MLP neurons of a small language model. Each row is named by its layer, matrix (gate and up: input weights; down: output weights) and neuron, and shows model dimensions 64-159. Each number is 128 + 24 x the weight over its row's rms, rounded and kept within 0 to 255. Numbers have three digits each. A neuron's up and down rows have the sign that makes its largest values positive.
After each neuron's rows, "fires after" lists the tokens most often just before its 100 highest values on Wikipedia text that the model never trained on. A number after a token or word is its count.

L5.gate609:157103106158091146136124112133090101114122133152147106114141119125112118129137111112088131112097131081085169156123145135131122134154162103129135099098123124120170107163160136156120164176124169094098131177122105115134089131180111159128125128156093178099140120151122119089106092143148118064
L5.up609:117137096172104129135161153098150121113095133143109112122082110126100116143136139126090156105145138102123130131138105149155140119159105109100159147139063124148116151126133097166121116099124094118089150118107128136129129102129105132127120151159154081150126135115150141178103145156134139148
L5.down609:118169179122114126135149136141141103145096125175107169088104092137144150128158117090084154108138123098134087130119184082128104088123148113114149138140136143109098114117115154118108124126127109115106122190143144139106129121122139128108122123131124140114110111159114105121133110120129123143
fires after: " m" 50, " M" 12, " bro" 7, "." 5

L5.gate232:060161099100106136162110157118132154150145120129165145112157142120152143172131131128120119143134133088074126126134154111117105085160142134090110149151161116122093104144146103161171119080124094125090085130135133091136142146144149170112157089146139101154133158110134123137108102161144135144
L5.up232:121112101093096122132168126119133139095088091087117157083115119137148138131164162118177128117156147188122163160131162144120120130139109113144140155130174156150163131127098105132115119123119109092120098133090119116102109074127158126144133123142100155142110155130106112130158163168142121149
L5.down232:117105133153121153127169113140133111155119143122090127097135093116153159139080113101127125091176155122165140123147142098121130135139136124109120080116165114157103128115133099131124145126150131085139184126180121127105144159106125126127121075157132103083138125166092165105107126167142129125
fires after: " h" 24, " V" 12, " r" 10, " c" 9, " H" 8

L5.gate460:119109102110142098127113105103089133122135126143137158106144168126135174131133137117140137113160163126193105132087126164124139124110114116075099136149119097156124099115105120150154106148161157101164121176119129122161078125122100149119127092123126195148151166158127111120148091141107176117
L5.up460:116095093169153141144144124132143144115142109131167123141143164136074151117121103114139085137121105127128138085147127097162101101139137145141114107102153105099143111115115123104135122109142142178151153134122159141145192085113141128105138112127128118161151079097120132113115069107166134165
L5.down460:128171149094064109118077126108160133179141128140136136156126142116105152103171124136149159137107124097098131154161141153141143164117135154122104103155107172125126134135098097129074142153131124109155171110156128158119142132158109130110110119187126132124166153102114119149123150133155130146
fires after: " f" 33, "f" 14, " con" 10, " F" 8, "b" 8, " ref" 5

L5.gate18:105131130124101127137100123178143115102115118143089143143134164130110109163143158122160106106113175090173129113108159105173148135094097124134135153139110109159111098134112166165153130130159099133117102112096133109145166158117100131120121075134112137108102187146110159104159077101148103131
L5.up18:114093149152099117131108172118103118098102096108132077093105087126160150153102122104118123116178145169126113122171135135110160135147080108103154155154143106142082121137149152181103108110151115172094129125098117130159107133125120118114165155107106093099102126102098140140155057079134137113
L5.down18:122103141131117110142151109140169133110140088160138128111148146152042140114099144101169139141142116170088112158102153127119140142135122141130175109128117144106123108123177152137167126150127151143131144087121110155125093100118083133122139115114117123098176149141116135118139131104130122135
fires after: " ele" 19, " ro" 14, " m" 11, " M" 11, " Ele" 6, " co" 5

L5.gate318:132158094129084136115140149119128147125092115113136075109124116144092158128167082137139113181115131130101103126119109165126116152144125172141133157155190124119122131135141151182154140129089123129117113082166116133126105141121172145110113133154093136143101139147163090087096125151084133130
L5.up318:138104123120124131154138119154125187146149135120138124142130102113111128106153114195080128156152161148164123121178103119187133154117155102111160087138125121177054093122131102127074087114105121149116143129143169142146077109127135131104135133121112138100125105127143106111105097121134126148
L5.down318:109123119141097125100190133139152100137117139113166134118155148136138115138110169131096141132119160149094136110151143128092091105134077131128123164106091137087111097127122111088124106119166121160115120118143158137118153069149124144131140157102130140124155115129115135085143066159143127164
fires after: " w" 39, "w" 18, " H" 6, " m" 5, " be" 4, " W" 4

L5.gate366:097156117084094143137119092120103164150119099170126078122155178110120134121129137117132181135131126129132063154105154153089102152133138145116100145148120089172136162147137120133134139145125111139129128158106100113166120147099145172087151143113130141138098101112152116131111130178163183072
L5.up366:156122139132126138193118142114113117151118165131153135133122159097115163132159140171128127128124129081149129085128115149126086119106108099084131125120129123106082096152146090139131168154119176161131143114136127164091068084116135136143154108111109154139085133135083126154160108155163097173
L5.down366:109154147154149148126166124107187132152133139145122126096142135131142144122078094156121146152128094145104159136091121156098137117114134115131131119090079083089126123144136179126150122131094114143134144146120145141114120098134085083079098115102116165166176134098118151120123118147149136161
fires after: " F" 27, " f" 27, "F" 10, " P" 10, " qu" 5, " W" 4

L5.gate630:128168124125136111143127133142093168147121148165119140141142141147113090107130110127114127124161137088136130147163129140120112140116121160119136154117088116123142125173132157161114135138155148119132119120074140175166128113134137104160094140138140144091113158168126103100078099126177083107
L5.up630:114096123165095123123138159138116115142153134153148091127107122116106163150111105139170141129158080101072151160151144085134129108122123131153123122132162160123091156181142151138140134150102118123103136147108118126151105167100126120110096133106141150099143116113085120168139105131141120121
L5.down630:125142146130105073121154123173083129108119097141131119084100108121072110129133142135136119136115109091097120147153126109115125108098136177148144181158133162102152113154127183138081159130152156089119142121111128130140093153084084135103132144128106132133132117154091121158118133118132146134
fires after: " m" 40, " M" 20, "M" 10, "\n" 9, " and" 4

L5.gate444:149117112136139134153134113133099102108136140130068129118099114094144121128133182149172147139097140103152079160187153148148109152111141122135115168098166137116106104101090131146137093109131159140165137154157115098168139108115135123067113131127131159143140116134115107097120113151117113139
L5.up444:085137130131128113145101144177159163102145095102126122126107143164133136125133108130169120134165085135110123125089165133111145099136159172118090129124128094153175194147107133149123143157131124166152147086169153144086110119130150148108125194106097145127146096139117090161120113115095160164
L5.down444:092118126177145115115177172113136130148151136137120126150145124125149122132186137119102143116146129104112134106098130152128159115151148177123125158081106083130077113121147140111123098093111177112174085096116117134082150131143149140109129147123089143124160131155166147124143174179114125119
fires after: "z" 17, "g" 10, "-" 10, "k" 8, "ib" 8

L5.gate442:132112122134139123102116184106053151118125110123150097136164132124134120095159129116113168117097180079098147101095156127102137136063123135112137113105121134108113150180163163107149144077129122108126111119127138111173153100140141134065154125098119136132105158109110137114115112137133127119
L5.up442:114082177144100155130076107137061141132140122131155136140151134151148162114131143125128176081130139117145157177133142114137136120083147093141159159119111117144139101170118134117144110068128121117146129131089149117141135124158127122098174151097145143104129159134087171117088152120141098147
L5.down442:121106151162096104166076108154115108123119168123153171073125140149132149122112129123151161124142132143146171148159136103140121129112126100162169166119111131135140098158171111165091118121130136133161127096095130090082124110135115127159142142111141111107102143140127149133123145142150102125
fires after: "\n" 55, "s" 5, " the" 5, " M" 4, " •" 4, "-" 4

L5.gate163:116150083116109122128129177085113116145105127157111150134144099113055109153158123125106099163147142134176106132095102142095112142102091157097115138132092138096120136126138119096119105125115131140060111119173119118170128147130122146120144123141118100132138158124118110155148133166167102114
L5.up163:165127134081182100122120167130150133111109152128130138119154100131120162125144137135119117155111100124137131125149140141136104143152102118099142150130151136127144129081140117104075154117081096142116137147114114090116119132129093139123143123121124132172157152137100162183122114135134121120
L5.down163:101153169109126168092108101132137130124150199087151157097143102124140121113127110110151152130123154151148110181145137127158100136153141104100145107138135142144107105115081124173100105181120135160160095136086155168134115156123131140122095103120118098108130134157121143173109106134093134140
fires after: " The" 17, " in" 14, " dec" 11, " c" 9, " ag" 8, " bec" 7

L5.gate227:103154127167095114146155158102133119123153106147110120086102098126118123105122167135127142120130107102079156112125112137159118136112109146098136157102103130116146127134163146139134153126102165065133137164076139108130120124119135135083071077129118118088107115086122098136110120105139132108
L5.up227:104104112119097114125161123092151096121110134164131131114092137149128106080135131136138120112154170155084149127125107123128143099118086155128109115108128151077141131142092102135120128129157157079091107120145154114126085105139130064161148102127110171120154147100157110135137140111121113135
L5.down227:145145124116172105127123138154155156106097173120150096143177127119133120163202121071153114131116147103161109131147149106150118124120181122114185116116133148115119089120128143163113112118134136122149101150127154149148108120117120110104091130126087148154134115111124121153146109138138100167
fires after: " M" 30, " c" 11, " I" 10, " rec" 7, " m" 5

L5.gate14:103164090154105129139112138097151156109101130158077139113131107106148111137171099124095103160140107137156132108109089157155125132085107112104128123144109123135124115126113092120115147126113083142144107142145147130145145097108152142102162112158115168156121110102134119140115116109108138095
L5.up14:087146091150095110101106141097102141127124168141105150164137087123115116131148147103129107154104112163111148108101171159149128128072142131129182136153137139098114074106136165160178156165121118080110117160121145134139120130142100132117162093102101146156113127157176130089119162107134139107
L5.down14:120107098137164174126104144132132167094162155128144128124102155101170107114139060109141121131099090112121152110135104108152118091129103096143144136159085144137118140132072114132125097165112130151106139106119141154127116128140119116101140113151146117132088137146104134123131154136108099152
fires after: " le" 22, " be" 17, " c" 8, " ag" 6, " he" 5

L5.gate394:123138143110106106135156144127127149092138094109126047114105080159114145141155093146116163128133135150110128137131132144121114160117118157114109153137138127133079131159149106136157127072111131131102087116169129171139165149112147121086117155120107119140149119125143176128146115178080161092
L5.up394:146118123159137130126150126129131078143157150084129139158111119158083110152134117118121098106158130131159127049158154109137157111120141143122133113125125133144100129150129113167179120119129118117095102174144133166125145172133107092109121151106104161136121106132122140103143168159158161109
L5.down394:150128157122124141149117107137152096160155102117162138132144130137122145144111119088145129106128181126138115139183149055108118114133120143120105112153120167132105151116124115168106129082148126152122105128145153107118167180115124142117122167082135111123133156179144176119133150166144152141
fires after: " h" 24, " sh" 9, " E" 9, " he" 8, " H" 4

L5.gate298:107152096152140107121155185137136132120171134134075077129121123079111130132135130105110079126157143151103114148107114172152120138126141163146132115137098124067104145131146133108143121126187130123125162140115132123098121149128109183121151087150113127109171163102127122087128060151150138170
L5.up298:144143112143121110148130114117093094162175119139103128135119135124126171114158116106117113149149138133080144107110163121167148133143126121116100099099124131080160098122120136152144130102122129109144149167103119135092139123103114161075119087149137149129170179140099111113146121149127094143
L5.down298:137128138164082083140099137159140118123110109125121134147128132137134140118129138149114130147129129136128148134149090095159131145161131113154124137122117150134189118107170130152149151081115122124143107070100144114159150098094086096140140155096143133142121081169128194114153161140164165120
fires after: "st" 20, "ir" 11, "et" 10, " ty" 10, "ri" 7, "t" 6

L5.gate141:140103127140091128140150131152148166134127070098180133110127115152093174143088097117096131152132139152109109107127128149132057141173119157128146102104161123152128107152148139167132144115118101124089130133140108143126151141146123168076133108143125158186120123122118114086112106109109152137
L5.up141:105137128139093119109137142138126100128118127120123133085109147159114114126132133148173129121095103134144132132088173109147124140132102121081123136122146130139158143128100133140105119143118072083111116125091110191135085154117104137115147141111110135133074122116181107145130105095098103135
L5.down141:160067147111174158132141162114144120131147127164114106133071146147130142140124126100143145154090084153171117147157128163114140158161109110134144123143131113126152127121106102170149141119124148097170134151109154129122144146165118132059147154094138130128133122133120134108149118157182105149
fires after: "w" 22, " w" 19, " W" 17, "W" 11, " m" 8, " larg" 8

L5.gate412:120135132142121111157112135125100144098163092123084120167126090080124140122109091122140097108157159156133132123102117106149099091130084112152187103073110134136143140108147149142156127131132094106114098083126173128092129112141147145088153155125154090124128125108101130116124074128116138156
L5.up412:120139158125116122146128078096146107134142128102139130110087157110170096131143152150108082139167088112104074096132165097111121168118172131126162126154163134186152080118087126144120132138081168111179157129135115100111151127109107102122144119129115147141164154106138143137136108118094157161
L5.down412:100116099096145123088141104098128161138104103137097109134114112122132147155166143120109145141117141151129146119143136134123162117142124127131112122153128115144116107112087112103148109098154196126181120098154137099100140106119099166152093133086112140115141171105111120119161139155094182113
fires after: "st" 38, "ran" 12, " St" 10, "ri" 8, "ut" 6, "j" 4

L5.gate471:140120105095135104125175140115113162133145141111119053115160076135130146073141122144115171132143158137093138134152118119106096113163100130147105112162156112094112121149092122139157103102132118110097100164133130120129104072167112104087117113092177157116115113133148087098108120124152152073
L5.up471:148128139124135150138095107155132133129124144135098121129142131145123150103133185105112148173140145114167156160130118165178104150112101148157171106074138111126119123151113124132137130102123102159091136127081135110109119128153129158141113117160160085159102096088119113137139144131121136129
L5.down471:149110127100152121128123127107129158115165115121127103104158135150106156138137121133140121116111167140096157090106094134126150128080086157127108136106167125097158131088096137153095122159137135072154115114101129135101147125177101098077125146127179143137156146099121108162136114098125109141
fires after: " comp" 24, " pro" 13, " ac" 9, " ph" 8, "ro" 8, " was" 6

L5.gate176:129138086112118188125141155146122121129124155115167106142126137098114110061115166138094123152133152144129105137141138090137133131154108179093111127109130124095096100162148144143163125109173146132079096128106112108132115101175109133144094084130113135166133111138103066119108115174137090105
L5.up176:126141142128141136157108131116161160132113160150156100121102127129141126102105101125069099125138180119094098130112132138153128119116099144117119116123163095175117070111148110140159100129102140127120126142126100117127111090115147153136122140100158058124116085085154134118138130155128109142
L5.down176:128109173146134064086143162118133119083157166105140069122131161127117148150138134126094145159122165113133139125119092218123153131091108112138101108108091082151159133139152128113132128166132153130145111131134116113141138111081138138107152164123113122130104110109126115109141117110148159133
fires after: " p" 37, " P" 16, " com" 15, "p" 6, " comp" 5, " pro" 4

L5.gate84:081154112116092090140145113149154136105132076103168115142166113158142118101099118128114170152126108106140116088133155136118142112151129137117115158159127123102128113142180103161194132099106107120117105129118121106141138139087139157138138135150098103162157111135190153137103102123099154114
L5.up84:105111131128111117082129132116116126169152104103157140117144155122092124124156115145126108148126100121138161135163099079110109096138161107122175109123085139128137110154127114122214142117130146111058144122112139071103099123106149140139120119146110119144136130151163135108151130144106116147
L5.down84:107143120170150139162147131160153142136127113127125162153153124139080140131152119080124147100119170120145087099128165149090168149105140146129111134145128119142157103115134169144077140148112130122132099142075134133135141099106118127147126156133115195118143160160128088154136141140168125151
fires after: " l" 22, " L" 11, " H" 10, " h" 10, " bro" 9